config.yaml
n_layer: 16
positions: "rope"
attn_scale: 0.125
optimizer: "muon"
schedule: "wsd"
final_lr_fraction: 0.0
doc_mask: true
MLP neurons of a small language model. Each row is named by its layer, matrix (gate and up: input weights) and neuron, and shows model dimensions 0-127. Each number is 500 + 25 x the weight over its row's rms, rounded and kept within 0 to 999. Numbers have three digits each. A neuron's up and down rows have the sign that makes its largest values positive.
A block is one neuron, or neurons of one layer that tend to fire together. After each block is what it responds to, as a language model described it from the Wikipedia text at the highest values.

L9.gate373:530473502497456514550540454495479490513508486512494495467484528548494503508484503464544476503562534508490552493494512486490530503508527509549529502564486480504512490513498493492461541509499501454511493476504491438545494508499471474515457484439489505496512501518514496471479533539507484492469506555510460492469493486543465506499518494511488484524499538499534513493473532529492472482475
L9.up373:530540468480526515499505542491528513489471453494483480497529547478560496493512498496475551518485510502482521487475498456512536491482481503512499476512517419479479491510531531496450491502516455522532510506523513522513500499486490521510508476499487502478514561510504531504486536494520466510529515513497480497545513516552461507485500454519499503477520485503440487505508549444478505522479
Responds to: Blank line separators

L7.gate67:508516489486487493457491484457491527506486490533494500503469451478518486500520503507514481506506453496481509443474493489471488497490514468516568504525492508463439539525513496465517490545454518513468483483507472515471508488479475509490485527524478507517509511532497474464521455521521470508513506488466483542519555486487493530518532509474461496493503521501510535545496444506539506488518
L7.up67:521496495501512475531501483500527517511471496537488468476475492519526502514485478445502522526562538523481462467465501467481514492538464471490509500502498475487464503529513526498486513522526533512472522482510529556493554513505548482483469504507505526495492483488541467515519482535476505507503501494499477499465499484506456448493539540524499491529472558487549523497521466478473477496510
L7.gate214:536512502483510504546468543495522493527475466492536521513468509508479437451525519530441466530484557431492489453504496467479499468501511493491490491507462486519474478470490485482522496466462524495509464494475514525506507475474490482481525487504530503485537467479463498487501506497500524499448470499539524538515525529504491505435532497454486477556517493492532500480484534498468508454526
L7.up214:511526507527505500512521528528483464470561479519591502522487469509516490519481472490512520512491498484524457504492467524504481506493538459482508527483481486525523472488511481498505455527521511525516474502499518511474538532498522508511536509499515457474524533506504492509502504513484511501529563521536493538513488501526496486532490516507496502510510519467481523498487534514506477494503
L7.gate413:500483483492518480506486517497526549478507495453457490497454465533522530467461464520487546533481483534475497458489511519566539447532502491493495515483461519514549479454513571507535456505518508526484489454470552509518518487496510507536505501484452492517483500492500474493458500477545480513490488474517462484521531521460470531488472498508468456521464483524449470519506529502495523534507
L7.up413:496519462502526503543470513492541489503492511518526502438487531514521476505463492474497512502496464484482427520537496488487501471546473522494456504496487498537506501525524519526504538489479509536483486542496541533491477513494510474505489510511485500521507487466504457527467472483511530498479501543539466441461547489468496507487483553479503489522494521505529507504500476497515563508518
L7.gate480:490508511489504491541538485470482525490521500515522518471486497489477513514535462478499495480497482529514491530497489526513487505502450483497466477481500456517478500544526486492479498486534494494503463456469531507517493467478486499471559519493501485529516484521520446510499471464483489525493488473550504546532492514507480555446488500512486522479477518540474509470482541545494469456479
L7.up480:477494497512490502456460527479510499505511466496501508488517482539475496496480518459530546492527466471489481463540567552485528456516520476460501519539503481506501508528511517498490540492520510496490466489503526526556515531504529503538479505497492497477469544493515488489489480505525465493477493470513494510502554539477516450495503533505495503492501479530487473483524473461516502469487
L7.gate508:504521477552485512525466511474517527481483455542521528490548487552522508446507511487479473491509527521496464496502547511469489473557481467472501468540457523527475491494497529463465517495495512489521479473442473523470512496483526511529500511475472501500510541517539516515464514480485539523495478540509507518527553536510486503499514537538493476530449494459505463495489534488490510534502
L7.up508:510521530479486525508513527467528515537502590462495528486480488468478529570510518484500556520464495479485479443520448519503515469474508546514488530513468474502445519471490451506529463512494498460502500522497526500484499512495501479510498491498431474494489506494496467517530469536513488470497510508500453508520502460503493495514492505503502556461485512526507492516523487518508549485522
L7.gate579:529525454469472502522483503493471479460502462474506495478542457519516534521497506491497499488496506495446481489541483470500529488524500484486421464528453532502517468475517469505509509493532491467484506510454482567533496503518511494524441460488433514524512529509527492526515510502499502450490493464453515479523501498499482494550465478483507477546497508518496512479540534499551507517510
L7.up579:497495471517557503536478466493536470510527484508467488503481518519521494511536493504514529538528516452540510489522520525502507495507514508491556536474449509540498502517491517515511513478497480518462468509516471501510512514490517454505508510489465471509540506481468492513505467484494526494529529519506502505501504504500453494543490509466497482540509521472524500508535477448483507495528
L7.gate582:502535480491491514521497495492495499455543501504492505497533488504465513501503494507508424512519481530529558494563501489510464487494493483472507482525523527515481501548497514513480491502490457492503541489520534517474494541481502514479520502519525528520518519487532494518503514500518486491495481453521512495488534509490535507506479498456492467525517493501527527495493583483525518563488
L7.up582:477531498476462479543470472406508504477551486473496479521498504500509494492493500511478516482526488581495511467541546494524531544509492489491507468509492479494530499472531506502476502496494538534441496490499528506496506519471471478514480502530496492486507492520498506448487483466524501471490489472505506463532494533478456463515483476517474500505538513501535447494478529527529510535519
L7.gate608:547504514483493470519501454454485537480501526531466526481454559524479484502488494488433528484489504496541474511456495505470487468507455505511479483506503476471526497523479531484515474515499523484468501490454478525560466505525496501488529492499496501522520515487506516522497486510469529564475547492495492507484522474510542503513494507501515550530548511507503499493525523476516538523490
L7.up608:502495452513499566514458548480544506494543525522527463471491504487521468528512503512472457499513510510456490506467491489504526466499512515456522470480491511516545490524531487498513462525555527530512495495492495547488488462509522502477461549505466475529501501479480526526513444526481532517501523503516513516480479492495526472509510521527476492524532514484516463464502493554476523577514
Responds to: Word-completing suffix pieces

L9.gate287:502469505514485473474502506487499494481512510486485479471484480470535512510499531437490471542533486515568495519518519515506535518515505518493509518541507475530474472488506453477542512536486460533486497510517511489544492493469466526491471479519462532507471508514488500538513493517492459492493449507512507505471544528490493553514462508486510513497520477503492476535485494472524477510509
L9.up287:495523543486534481544503499465541520513519487491455526476508498533518478477486502499499462493566491469517521523517472512479496494494492548461502475528483486528475544498475463495455538525477528492502496487447472538488517466485487486514520516490526526447451500527507517492540499489447500482483488459489492485507528494539526490506471488432529486466535485486519502533498503511536513520499
Responds to: Verb stems before suffixes

L7.gate11:474510493506493506552507481531476469504491498504461507442483506475491476515475474487452495435524493506536477471536485510444467512431486476500507518521524503504559480504499516497510542523530507532478470476496506490492452509533563528488481514547495516501487473505473477531517473491502517492517486525527469528530510539531518530503501491476515522553525495523479511488475453485508551493522
L7.up11:481491463532494484516497509508535509456503512540461516455469497501505531462490510482495475445501524499547524491513492518466514504473508500522543479500503491495544524468497455453473517536549480493483495501486490505517483494476487491457506475523498494507442517504499481459482524483529492494521512480537484503509530454507483496507509488521514525525495482475525464520493514500513522535500
L7.gate62:490486496499477495521467493490507502520457457539515512521519480497460484496499505475510499507491463522504505513516475450483512539505490475468495498549415515496469513533437485515532497498475502494530514526477520504504542521518484501519474456515462483479469538495531486513505524483465479478482475521516501514477552475523505473484515505459477483519475476539507493469510530498531559487506
L7.up62:487504520507466481498479502479476467479508523504493545462506454499478497487478512498514449522489492540502498479505447492481463544480494472539500502493514526480458509530484536514466483498500488500505572513448490524537467503487485527546474468544507496485517514517527506487479499517463442438487517487492473528488510503514522497535480499543486550509471520501487504507484474503492474529523
L7.gate290:482481486487448534534508485483471479487514455513525462527492504482490537501506463487505484497504468456516501481501485486504503550491515492510544484509498484504485488496488491448495513478465478491506462540501481484489525515494540553455519441531490472537526501518489501501494509479502473487499515491491500458514546488493515527530489505534468477512494511504577430490481493512537486494491
L7.up290:499552497499500513459519528547485515480505510500531464500475495499493476496508496456492514490495476508467457501488504486529539494511492499458504490525416519467451503500452494522530480515515491506471505507455484493516470505489495530557511476484517530484505496507533543531485481462520529503498514494534477539484527480463535475520499490495506504495503545537505515511495517495493538513542
L7.gate330:473513490448514528504513506528468488510508517531472541495487478501505507525517488498501527501475456484512482524466490512577534453485524551455479493509477470483492443495510504494446511478490485500474534486513454497525510503515519533525460462506487539491516488463500486537497467491479506466538488433558511520522521478451504501511499511460499483493474466424540507518530472485494460543532
L7.up330:481477541513489543500497521487467512452503501521490480511532471471483516486520495546522520480489464550515462500530492481478481500479513506501555502542520489491511528516493514457508473505490476506501498449519519508492541478486495535459519477505508510515526519510493555538474492523498522533510458483477475493490502451490485472463445508470509455504510445501491510522507491515451528464504
L7.gate563:522470480493499474504473527504501441485487535512468483499481496517498452491512495531507489492504501476565507513513507533458518499459488533517505486503511492483478491481479471489536473514505443499464521501502505559481512482483493506476541476529435487511479493505514485529483511497507483423503484488520450536477483506532473497549506496443506528523542487470512473554501498513490525493515
L7.up563:531492482456521480506511473495454513482508473474471555498517490507505468498458512485481482521535487513532498487543504518478502483435488515470476513513506560504446512454518485506452512504467521505536483466490515537496515535458524460503486501504482490507453512471488537525488484493495461475507466511473480483532508459493507507509511520520513508535548463514502490512537506500525512514500
L7.gate644:489485514506486483509473479480528469468492485498485529468484535513502482484477463495503466496513510495578515526529498540482500500500504478501460482488472498532494461464475485535518452495507463522493560499497455516506490504487480515534507481513511505486477518484511518484481519504497499465472477486530486497507520546521495530496485530477519518529493501519527447542499505481458531513509
L7.up644:495494505514497524523491455513525499548530470511469489466473530483488494462505512503523483473539513512545497557540418487513478491524482479517520532496537477504504480443482506464467486506512485506496484529478456518488526474477472474503543468543510489518458510499521498497486492494508452526455503470524527465470482511513488516459505502498511444512472493463484513556483522490468516514495
L7.gate673:500519512497472514513485477488507453474511497502520467541500441472474465467501489518520482470507523521528518443494442494453471538512508505522454469505453527518530502465498528501535498490461471493564487539454485509495518554517483483454513487514508466474517483501508464493486489482511481524508486507474526517507513404487465522489547489484484501513515509512504481492495468469488507485493
L7.up673:498505538538524462516521495518482509504544485496514499494512505503473534500484516503514549505531541515518501512485518525534457505539450486451511523494491465512481497526513520455492548497496535482489517513471477495514502532498520513507516471495451507523485480519518473533477482473514480508497479493490503513516503523541569507483518542434540502512544490515537483469563493485532525519494
L7.gate678:457527549500497518526541480527521466514480494489485476497522493492483519474511536523484488528528512545494508502469512488499547493522489470479478463492514480470482474533474489490518509521467532542468514469496556504502554465496513499511487527533498500499500536512512502469451550477482474444472511492501510482496536482539508514501481492484530476527545508487520506523492452466520561540520
L7.up678:453481479521504464563501461540498464486512491504440480504505479542506520521519502459509467475489492485535461503506486508513509497501508526529520503496532487525486480511522485466492488529498534511479503474505493474515522516520522464498476525512467501548453493493486542527505492492458472504501500482519506509490499482487466546528514498494509501480504476522493493540524487485466494471496
Responds to: Transitive verbs awaiting objects

L8.gate8:524516450488471524578536493508530522479485511518507521474498488471515528460516504444500571521490482513481468511500491490532481498459469505463544507496508518543452457490520506475459523514470551485499475497536485515488500543527490480517503534507497469483522492494495468473518464520493485460488524493489506481495514506461461511529531460516464527500509487491475549521517475504500473529493
L8.up8:498487479487488488516500505489529437480528519503514501516513465484544475500503526471488510484513528525458502467473473496487479490590460504520470551460496469460500464513506447508455496472468534506459501539531535513525477489512530489530490498534507514484515527528511516502477501538493441493494507469509504496463518508492482525483480464475456488482504495519486480510468487457530451497503
L8.gate85:494485506494479476505504515519461501495515505512500471511493485496453513502514503442532477492500492544514472477530495488537548502493483508558553509524512506492535575522487488519502512508452481506469488520499477491487493533500534476495487524540476520486473497539490525506483509491500433462486512530492494466504530481479488511499501521475495501490514504511511529494482475508528515485485
L8.up85:521513534503506554463477497509440484455468492467501540530496537491446526499466484481513498525518506491517498442515474497549518499511497484514499498533482491489477529503473563480488551508505456518490525505525510473476488505450523528513492513445466528513495483524492502470472485498495432523472473480511516482496510487499504484550498466471538521496511472523494501489504488504508488499526
L8.gate98:445533508520455509506508536498512469500495465516468481482481458476486469502506513452512480513479457520472462498491484501471514522489454552529524567516495488526486498517479505505501515530552496463486491490489511472540523488474507538534485503496503510516522467494510502494543460491428467495486515488414476532505461534462498488516512491496478508512539475485473542513493506509567496483509
L8.up98:529518489544507526509546476520470522479529527480449477483535505486461534509516520472524513477493503494513492516485471477496460551516528446510504516528492514487547533482494495520533522493474505489488483527509468474495501497535493516518539536519458536473525490468539499479523508476515475496495515490471505537473488511524538511499508557507478495514494480530484515484518502495453518481531
L8.gate218:486510517522520474504481532532467477505487501547462465507489569497482530498518489483480506465480501519473515490536515524471503472542491489498504491520485487544478491489513502488506518561492502527462530489474469458527533495521476538463525490534497535505506484532515521491509457499547486455508472514500483473500490465533447512495469509481493490474467497510503442498505469493496481491498
L8.up218:546481461474509497482522511512550502510488504502474483498482460475497533484557526496460494480481509538497472459508523530461533543531506504514519471526501537487485517488473472473524526525510529515462502437503491504493507524529536502511485483490509505480521533462499521470470490512510529462486506535483498463526476473450500526559450478490510514505514514459490508466514494496488490501452
L8.gate241:517491476526514477489506479505488544479530490484527535476514512455463492551467453503490490506465462491520479430516522513510510516463524545537443488553486526496491485518445494492464531482493511511480499542520512489504517518496484546508498452464481506494471550500536497463511465539498455497468484505501482507565514490498441470546529464518484482496534532498543514535502506482531527492498
L8.up241:520489492484529556496485499477443503514481507514526466487477481493558503452483534510484494455505460530545503531525573492471493515498502516510497543507524535510477529501505486531505510502485521473527507469526502529481487487496486499482511520515475542515523472517507492519477456529505511553510523488488503514474481489459514506530524482522538522471478456495497514525506494505454529525517
L8.gate287:520514548516500524495495522456491495474506537490528467486474479488493468493481543503521503507513495476518480480580482541487520531513491515527502485506474527520526487482480496496523476545484483485502494510533497560522497488502536530468525466515503441489474518504459508466496475533535480505489443505505499524519504517529519505442484477480501506494491466468514472490469521517480545505535
L8.up287:488510498540531522480499525438499497504508496517544497513497476535537547496512512510526474460515460503543484509494530494499511512429516462500523561494513484535479484489455494537474500493477459481523453501495473467533501496481485484485505483491456514464495454532495505501517491519483487502488497535499516524449471490534511478488518504497497495509496535504491506487516473493599450511510
L8.gate359:558467522474508494469483513512516481538473521525492484556516518519475515512493548502511471459465530524512536487535505481542555497502494520487530511508501542470505522493481503515493501549493491488477457498486504508461508522485490496507454459490524470463521488502533509496475512522495515530432503488481535484523479534471480554495508522472495482502462485483465498505503458501510506490502
L8.up359:484495498444459480476503536541529479496493560503462513508478464548519484458523482505493540508533520493498507470476486480494459513506477486479493493524514493476446503510494537507471534471439479533465521496478480483517509490516479480540514480504501528475511483463541513504532500500521477490501491505469503457534495498502528515501491523457474487518531502536466484478513484467507501458496
L8.gate676:495494511490518471514491496497475491488480466477488484513531461494484508533478510472554447470478523460515507495525489522504496524485522535469473509531498478509477518499481484482500488521523458520492561532495503500485471527486541540478519440439445540490492467518468511527510486488517481492427515496530504466456514514515503490517528527481518494490495479501513450514491498471529497529498
L8.up676:496454509452454513525534545457489519482492482483481464538438477482514554500497516510511514507509466482526518465512493503495533507464492519475509504552525495477496486465544459549514516502524453491456485483471497511533508458498530476493509541513496498508481505479488506514475515508493513474489486491543504520538502497532492517522522507497537491455533443492520511543517466462508478488498
Responds to: Consequence verbs after clauses

L8.gate34:491541518491499446536440500506502523504487462489503499543481477524470508474522490544513494528494522528504522471533537475493494557460481494488537500498530490472541520550529503525455482485548503525524522467515508471521485523470526522528517552507491505501496555530521529485478521484523510487480489521472502505523509478501515525493499487535551478537511492561505525521494482459461523474514
L8.up34:513493505496469507495502496486492473533495543500517511493524571538517519501528496540513506474547480535504529544508495532506522528500486533544486517518539513498557496501493523465546472503485498504511499473516476501526523535526501484457498520471474536466473486514480498503507483505455525506464466528476513526506536486473479453507515553507472477497511535517488533481485496473491471538519
L8.gate117:506504487526521487513531528504482500512481471475509527504484495554526546477477500470485519457498584459476482445526532478502510510522484458502499472515493509481535511457532530488468466483524465463510508500519461474539491516553530523502497530500495468508480520480466490489506489495546485524484530519485484529459523456464495500473523501528454490532478470538537465474495539468523474521517
L8.up117:503542492557516509511505507466522544494536468463483493451525459505509484491513523526489487506496540500480521433484495508497505459512553456533511503512522497576532461469468487509474515503490463469528510443512497497536488485525530523451488518506467530475492520477484528499516481510512521518462488525521442472512518519440462507461559498525511506507463508517519489457530497498488541500513
L8.gate146:467479476506473487498521487469475508503508531520460494507533500483522518403518478522549508503531552519499536555490502543505478494500484496563484489477511508542539505515482500471512448511477523470525514543533532484527497511468536497468521521481540496517508482453519514531525492510513514521477531478422503505492451499488534471510519482485481489511530509533479471516485512544470510479507
L8.up146:469495523531510497493499548561544516480493520524490514515552511514523507487505472520531479493457559538493482496513494483464483478502543513538475512538512460540517531491477493471523515497480514487492484545474507508465494524525455491506515467473495472495518506519481529467542463502471520537464513530471505509487499504494476511454499549511467485509507475518529496455502531481488541486496
L8.gate197:459459529536527514466531468501458513459503479482456494486514520478521504477479489490501508512493448494478501557521497495534488502492504502511542585527538457495495479534460504507514536468523493511538502550463514508461488515475475526481485481485474471468491463527531511505480527515461518472482511537536516543476468477495504503483484527512520454460536553521517518496498503509438515513489
L8.up197:523534488489513503492537513502523508490540521471516490541512503482485474547489522479514561480491476523489494486441500508488524501488472500498528538529487508556478472525543505517526457486492438467494513554446514501458541500498522490444469490493459507521518533517520511507491514476479506494509483524469470504513528498440504490543493509472519468509541493529489491469560511527482546474484
L8.gate233:507500537495507486524478478474463517517495537465465494505487501508529494503552496479528489482468491535505520522533524558516457537497533513513457523480508478494477526501506522506500471507539489454485448459506554486536537492494513482480533523489479490496467506500472471505517504509487448531487522496493510509516459493488535458428486429461527498458471505501534482486508521517531478477476
L8.up233:515502502496473472453503532519475499543484516527533515525462492473500510510559530535537501498517547488476544542473505507535535492510532452495518502496501486501531500545510501476527521483491525517473505487498488506506510470521468512500450480484504488468516439495490467468476478475511494526482520519481500456493502499539497525509539523506515479453536517524478485445489508502485484525494
L8.gate344:493543529488450484503522464484532485478441526510494532538480515517459511492509532496479468504499539525456511532551490535503517526487513493509466459516521526476498509487449526479494502507505501506509540501513502488502521477486504545513526539493482505479485509458412475544519446517467527486551498499474471537486499489481486523496514510516482483493511510505513460534481575482537499481482
L8.up344:499551520476548491494523514485511509521535503511482538487507497497485471514500490563499496538445497515484482459495486518543495512482470519520480492546516504497505509532519504529493491496514509514500535486485553456536488520512545482458481534534501503452442485522511502494510487515500509571546509493503500488481484537504465524467509477473456482500514504488509504468527543495494522505555
L8.gate479:487531477464489517498510476504514543477485522529475538480511456482504487500479518499515497479499514508500504482502495511490515514511490504544475469561532528527512531526485522511481491523511518503500491546490510459478481499484498470523479530516508543490469520480496509519483522505431503524485502523465514511447477548508492517438466446492513472496483493467489466495474491478489482415540
L8.up479:507505493555495538474462527524504560520492519513478533474521529484524492511473520545496492503480537525510510527461501443513508505528505503502491501516497489480520502532523474487452536500497479558508477492466500543505512482476535474526466540493512522516472510508454478506466512532516487471498494532462505512477521548510498494490519535452503500456465474475528525514486498508518466522495
L8.gate553:491528539462505461510477475493466516517500499511505527490494489483507581488465484497481501492515510514508473546541467497498475520503509484473539523513512501511500509499497507458458496524490480493510516460537431473497524479549513516509496491532493523470488481481531532500486472501490503532472480491539520545532507513492493516484507493485467478469499523543527500494521511499470507473510
L8.up553:520541509533502506481517521546505546480450488474517510502473475469468506441448499488482518550499506469527492508490528517561466521507488469484469502503482489470511510527518494490504530550508495525542501469485537507496482458512478474458487511512481502538485476500476492513538509490513504506473519503518536516511476508505505470483491508551484480510500469502554436518502509499468515491502
Responds to: Structural block boundaries

L8.gate55:471507509478419452552473483457515484513503504479545470528517482467548477436494474519497488530512489468523491503482509480485475512531568522492509517502467540528486524481489545456536504476522475482531518516484536536482501507480501485477512539500487508464537549548506516489496486475511481491469450494526551521491507487522472529512475517497472454469486531524474481452507525516541528540513
L8.up55:489492519482462526462502549535470510515499474516515509532505452470515500526506500521453500466481514490522515498520471512500477514506507480470499483478469512453480505486508522464497516490468479483535509486518444505466505476493485506521471526507500533469482521504475474495484509492531511474562513462565513565510492498487517513487498511518493512504522549515538547514470528484517500491464
L8.gate284:501515475475495483422477488505525529500518489446513529475503472507524461497529483505503487510511511527520454532538509540503460517504498463532512481494550540521486528517464463501518476503482502481525537464501470497511485496470490506515465489522467506482484488514494525500496491518481500480452504498489514540483514531505446539503501481519497489531543514458494523522496525495535466514523
L8.up284:470514526534505451493503489557500525471505516527482525506523501531510489509498477524515454508506498484487495469520492502480448484516515510507511511477462528495536509511488470534508517512491507517518513475481475486520514506460446431472515517525524533471455498508480484537480486482468493519487540461479477524492499530515490503470508486520513505504459518525480554526492523457484491502497
L8.gate368:480525490530500508506507466483504470472532420528473521496496500509471562462505494488398480536463529523482441492513503511460553486528511494488487533501499497506478497504488488494466499491529560519508478530483514480511480469504476439499502515501476524519513523500502491502506522469499512497510468494491494513506525496457515525499474537527505516467469514498524482504514527501543469465521
L8.up368:482496463449465514467491462494509542496558499482459524489484537507490530486524510508462523486478492466507472483473545483490503471479503495516467510497487556530518513513463543498495458473526481487465437482468472474539500519534491505522513499517487491512478544488483522503497497515540506478501543496530510494505545495475538469527493548487516508539495488504533499507494499508534455506524
L8.gate392:463497463496491505494463507492499534550525477507526524476509492509480537454491470454491479483511488507479484525497541527495461490524507509481538480494515537545527532546499504469497505478483523468496496509516431505540510477496483519521484511545475505491502554465533516484500513483454487508484485484493531505503563525495492492505476533489526489517430509465515474517555559490482482525440
L8.up392:483496448500513479473492501430508477538523510540521493496503513501526520459526446463495501534511498487518531502518521525458485487545430504458493468517528561513475510509540498523477499509511524517475481533503484515534468501498475543523480510535508534475499516481510528509440538476534514494485502516507527507473531495529509493473479523490525446514466509458491493506510535488469452520478
L8.gate401:468513491519481473508470506461472497498507503505477481471526490500482485488467530459481474478519538509490549509482503518498476509498488510511486538574494488534469485520478556513487507511523485488515445486508478481527530489516552519503469524483481463475522496463524491496479524500486495501446489516505524472523546491525493508485473543543499469481503502512514490513462489487486478502457
L8.up401:503529479562485467523485457514533519526509543530477544506526450525455539512517514498517503513545514538527525512482534523475515506543486477470465457514488502525479474479530514447462520511523493475519491448456464501493476517456481523503492479511561518478494536489529570541501477491520538514500492487488520518503507513526506508511537531527499540521497527489474476463497513538529449553491
L8.gate459:456530480471455490516516531524524476506528499498521539464575495527503544506508424491495508532546482462501474515521474509483526532499447482545488482496507513531452473465522539478530511528440492531498503546516488524472471481479499533499507507490490486530487541516493522510493500482516506489464490520505492485520529523492521466524513493538482498484475520493500511519486514504510454492506
L8.up459:481484451531512517514526474571547521489482491476532511435514485443530519459526460514474523477503504542476510468431511497492488504471462510494444501518464533499474508485491519513506498500476482513507520496511457413456519541506498489506467527504474470487467528506509497511513530482498496498480494507541465485489467477480514478504554488528514492524513522462519519506505476497502462530520
L8.gate521:517499509509530472468502508521458488532549516492511505518552482490471453491450494483516485513455547508484515465491466484524514515463526483501529526484488468492498515539508493505542516514477505498510492516547482489454534469499522500484487511495511481487481523497502508484453480482539459537439483502520497522544511503500509483520494498449518489518457491483463522490511509510471474558451
L8.up521:492492544477462501577495544501502521492468493498552507518492530489472515572476488482504500482468544497484521468516522503514501470494486478499500516513502564456493511509479491520481467490514487460528478529481497478547514561524521446479480514499467477547512474521492537525499499505509472486506473426477522514514523512518465477499490526483530530452477529500487502454480493492509535500537
L8.gate585:485488484507499490492486497480450465484480504506474522513522484501522536494497465519508429489499552496483487513456504486528490495496540511488497494490472564494471486506489516479475497525513481514513487494490490512482440515515486525478490467495492482476483521518540503496484536445535588486493487507465488517459508538527497519462488517523491524486498496512505549458502516519487485517513
L8.up585:467496483469468455476495479456504480493567507458511566497515488478498522503536457505563535533498527497511483500507493480464464476551493499481489451514490537471468508459500502477509494512518487493460480494495460487514512500516468508507472516466486519538512487514528447480515488533511499531463485517500498487502480496510534504515519508516508506527494487519504501486553503505551482513477
Responds to: Inside title-case names

L7.gate261:525511514532515493481467512497490494498493462469491460537491512493514460474530491504521508490524479524487537488471521514514503557430535463516511496491503480498461496461472532479496523495477470449464463478492500482553539557506521527516522479487456460491495515523525538515516529476500506469490480454472472518502515500504521444537527509477503518499502502467446512488532475494470529499520
L7.up261:508508531518544500453511467550488509477495506514484469530518471520492517493536500529527495516496489524477539483524502473545505480519467475495414510477512470462497524498520519516517458508522517478518509508501517471516468441466525508481508502508486511503493486524479532500501520503463566525479484492477523494493520527496481529491462508477500459487473531502508516489474528518470518474453
L7.gate450:482477475523499488525483442525462467490494469494534460538460500477542499508496491459537502507521512491478548505470520424501540522489499529507513512483551514467491507480490495522516522508554489535455519520506510498508487476497487491504452465533486493526526528492543515513542503474494493537522491462514443500511479486480464517505505510479501511520535485551505488484537483500520522491482
L7.up450:442472506506503548495510500514501436521568512453493489499484461484517456548535433506464538467523504483500532468495499516511471485459503529537483471452492476515519508543530492486496483481502493510497445515533490462515491457532530531480479459486495506487482460465535502500474490469494476530528498550489505523492460531474522472499474490470468524508545533470489488502512496505484481469547
L7.gate474:538548474486514477485507462521473540512461531518508474505468518521493510502489507479460496482519478517549449441517538496549508550496459493527489487510507460462526494497520507468464512458467521509463478473488495467543472465491494554455485504486490472501481461466501488511508479514495508502469475476536459503506530476523517467504529457493516479500527498536499520497522520535462461440487
L7.up474:468513488468493499513526501510527472498496495485462483479523445498520465552538493549554481502539492499480562493497494466496466550491498490564458532530534507472511504464484463521482496449509515526530454466532445508515545491469502464492514506519537508501517509478485562487482501525493464543484466494477491509480511492505503509459508518527506515489535496468494513462482499534471526511495
L7.gate517:535503493486545528504550488500507536525523414496486474529543522511518472494506524445504468440524508527488528512492516540480534539501495537503532478477514506505487522520533537489528481462521491491512499495494486508550505476547513508489490462517504490466505497519542553530499499458541461467515494504491471490532519530488473497470524505521506539532494513501466487488516541499503497488483
L7.up517:539529494482511473518541461484530527497530453472518446484531480506500468537490504467552472474542485472503519476484554518486551501496503526514504530509536445511492508481547532454520467490498514460510503538540515523528488465495490510524488514502482483495526501527503538512495524482538473454476488564481527506532496482498476526485521501520452535518463486501530517467531524471508497493492
L7.gate551:510541475511514490479490480507500491498494485523525426488490474481518446513481527476515529523479513508490583503472496508503513553521502448498509483488522484543490473528524474492519455501505519484504494496482489470495475494514501509457543461510526493499504508534528487514469511488495514520537510486505484503524484516479520443500454514490470490497548531470509514515538486539484531468519
L7.up551:465520495468512571514533522478465469461507471499507500546502522468519531503500498483466535484484462539502499443531491490456546519471473534507514485554500493542533472518470501496502484490501490532525490491522504464476498508464566466481497489447478504485512491494541465523480515512531494480519539506518492491476473497508513477482498459535514503509508496523531509498534474514526466481524
L7.gate627:489475457497509525544503493469519474505490499543526520500497499552513516490490510496480529482474496496520590502482480461538502528519513500527544461504484472452519467496475464501475484520491518482491501498571496439506474489529498527496474520477473505488478505494479503484519466485480525469504492512453549494499537500547476507504498491458494496496476456514491476503523550479464448493520
L7.up627:485501510493504522550483502506496463502482507567531524472512499490494485514466465505489533483510510503497492463484489501530483504494504449487525442511531486509496515542512500520523527469531508469495506541488486476542491492485500501494481497542487523498533537510492487562492529504457468470495454478483515453494536501477531459522518531524487500464482507528463487489504490461514464512532
L7.gate651:494506446477499500504534481497480492505499502521468468496512486510494526490478527526532481527490523468510510467462519594495483496530498498502483503492512492519541489472493480478481501462512470516527482509492496531462482479498511508471536482487479515483493543484523512520505498540461512461471505476479527526489542510504486489500536465483509486539505505495513481498504489459488515469516
L7.up651:486493519485505531553443515501512488532468488490552518563497487518457526446492523522483523465507510524467481439524518536520529501531487505518521498473503493488533519513514528574477481517532519508475491463513466503525526500486506492549469455534482473487550519538490483512517471504514499509471539449520506472462502500494511465514482495548522508486514480518522530520501466487510514494529
L7.gate657:492475465449510517519524503482492458497529481523551490529487510529515507532529439485538502478509514489518518469466493490509463507523495506577497516539502499506464499462507484518497524516512528515535461537515466497529471493513522521529513486519479507503504524479482487513466499472540532477518523532497491500503473523478548505469509503512539500465516445505509497477521516494492497490558
L7.up657:533485472501533508488506510469483492534484494464457510487520517481534487509491520495520514499534532481488495491444544482538513525490506474502508458488529501484497516499556530521455470501514467476491484545515523501498468478530511478510485505466471490531537515499523499476489491525501479467466458522507489457493536519535510465493464489501481479510484509527498500479531485492521524503499
Responds to: Paragraph-break blank line